config = dict(
    n_head=2,
    n_kv_head=1,
    vocab_size=4096,
    activation='gelu',
    norm_place='pre',
    norm_eps=1e-05,
    rope_base=10000.0,
    qk_norm=False,
    init='normal',
    init_std_qkv=0.0349,
    init_std_o=0.0,
    init_std_up=0.0349,
    optimizer='muon_variant',
    lr=0.00373,
    seq_len=1024,
)
MLP neurons of a small language model. Each row is named by its layer, matrix (down: output weights) and neuron, and shows model dimensions 80-207. Each number is 128 + 32 x the weight over its row's rms, rounded and kept within 0 to 255. Numbers have three digits each.
Before each neuron's rows, "raises" lists the tokens whose logits its output raises most directly, leaving later layers aside.

raises: "ces", "c", "nes", "ced", "ner"
L8.down359:131096163100157127118133150155127077144146165111047174085179117044163147111096099117182107127143126200140110126137178143186105053068088115160089099101086127184127102113096120110088095156124165064168150132175141163095164132115170127144131144059091091104108150189139113128129147109115145098157109150123095111063054171123134121093154145117145149166137126149148118108099153097111100180083

raises: ").", "an.", "s.", "es.", "ion."
L6.down755:169203136177101094109140136158096118122096101102148118144119170111116143086129098176114072137165109147080102134111157097085124148087107119077106100074147134102148129105138168153255165083075120117145112123090093142087132170122146139153108121127132122092129123183122144182104111155083092139097146102117187132120132132159138145131174194137109080072120096128190133082153138124129148158144

raises: "enced", "ership", "ence", "ral", "ered"
L5.down410:099124160145162106152101139133125107130135138149156145135119140103128205157136113112120052121102069122118123154169110150160155105093060109093102128101114116124166157107172141128101131089182199171156113204107136152163091177120073129139116165155117148106099139164174095144145140107120183171119139123116102155089134148082127114110118064151122072124129095113146156118115072109044137179079

raises: "iana", "rid", "in,", "ine", "ins"
L5.down1172:148113144179094159095177098203094058068141049056104108130104145093170127079129131181109131110070171145145099122131097188088131120160130143125125152157119144075218103178110133096129096113106102132098141101120106152109088148139151097152176089100101096134157115092103128141149115056135157092176139122147141133134178087089129138168134135108121109126137200148159095126146106188092115158151

raises: "ography==", "ography", "ograph", "ological", "onym"
L8.down250:140118176146100195150107162101083072094192109125150115085091155181107102098119091131092112102141179108072088106141100104075107211164173097119179138116120124123090070121141105101172140119136153107105216143172087170137150142173123116112117150135183169164154171169117146061132109103139141103130185131127153139112133137172110159094163118099154156118149141110112118119142101136080144068088

raises: "ained", "ited", "ended", "ired", "ided"
L8.down1376:114136224122142102117121158108167144102052146139137103113144140150137133128086150109164171164154092122079064133126149159173175099101139129088099126117132141109181140132120109146097133116130023104102162127094135133121093198155158144165141081103164148141144114103101142116164092118100074081146091160122193136083107121173084121082126058150130148096105161105177067154057200130129142132086

raises: "ention", "ail", "orts", "aint", "ote:"
L8.down1110:181125071130144111086132121107180090092132128159162139114090124141165115140130142113080072161133171175165186219079151148173110087207206109132092139106106129146158113085163152124148133084125110145129106115122133066130106148157083198154057131149149162134177089151140120083162102129128177126129117095073146163173143127147067124073164173135164189119137173087125120146115084106124164129140

raises: "ican", " time,", " time", " time.", "day"
L8.down373:119140132138110160166123132156210150155159128142175061082115057084112162102086127070166139087112144086169104079093076151131100136156130146109101113130126095131162126148119147157125191122136216151113170138150115194138156070063094083115029138093096091139079119121101130129158088128203094101125093124109108112136117161162156138134142188124187143173122120111149199164148173137131139081148

raises: "ise", "estern", "ilm", "anda", "ide"
L2.down168:173068118096171095139055150192104111151101126153095117084091080094199175126058124166104100104035137133121197101086108102096156158135133105132097179139094222111180120133109118154135127099138128137169120209088170126153136173146155138176138114109203129078159105159122101116171145123105131128121094108107136089154141101090142161094122090100093106076118157108151119086143131111065166101137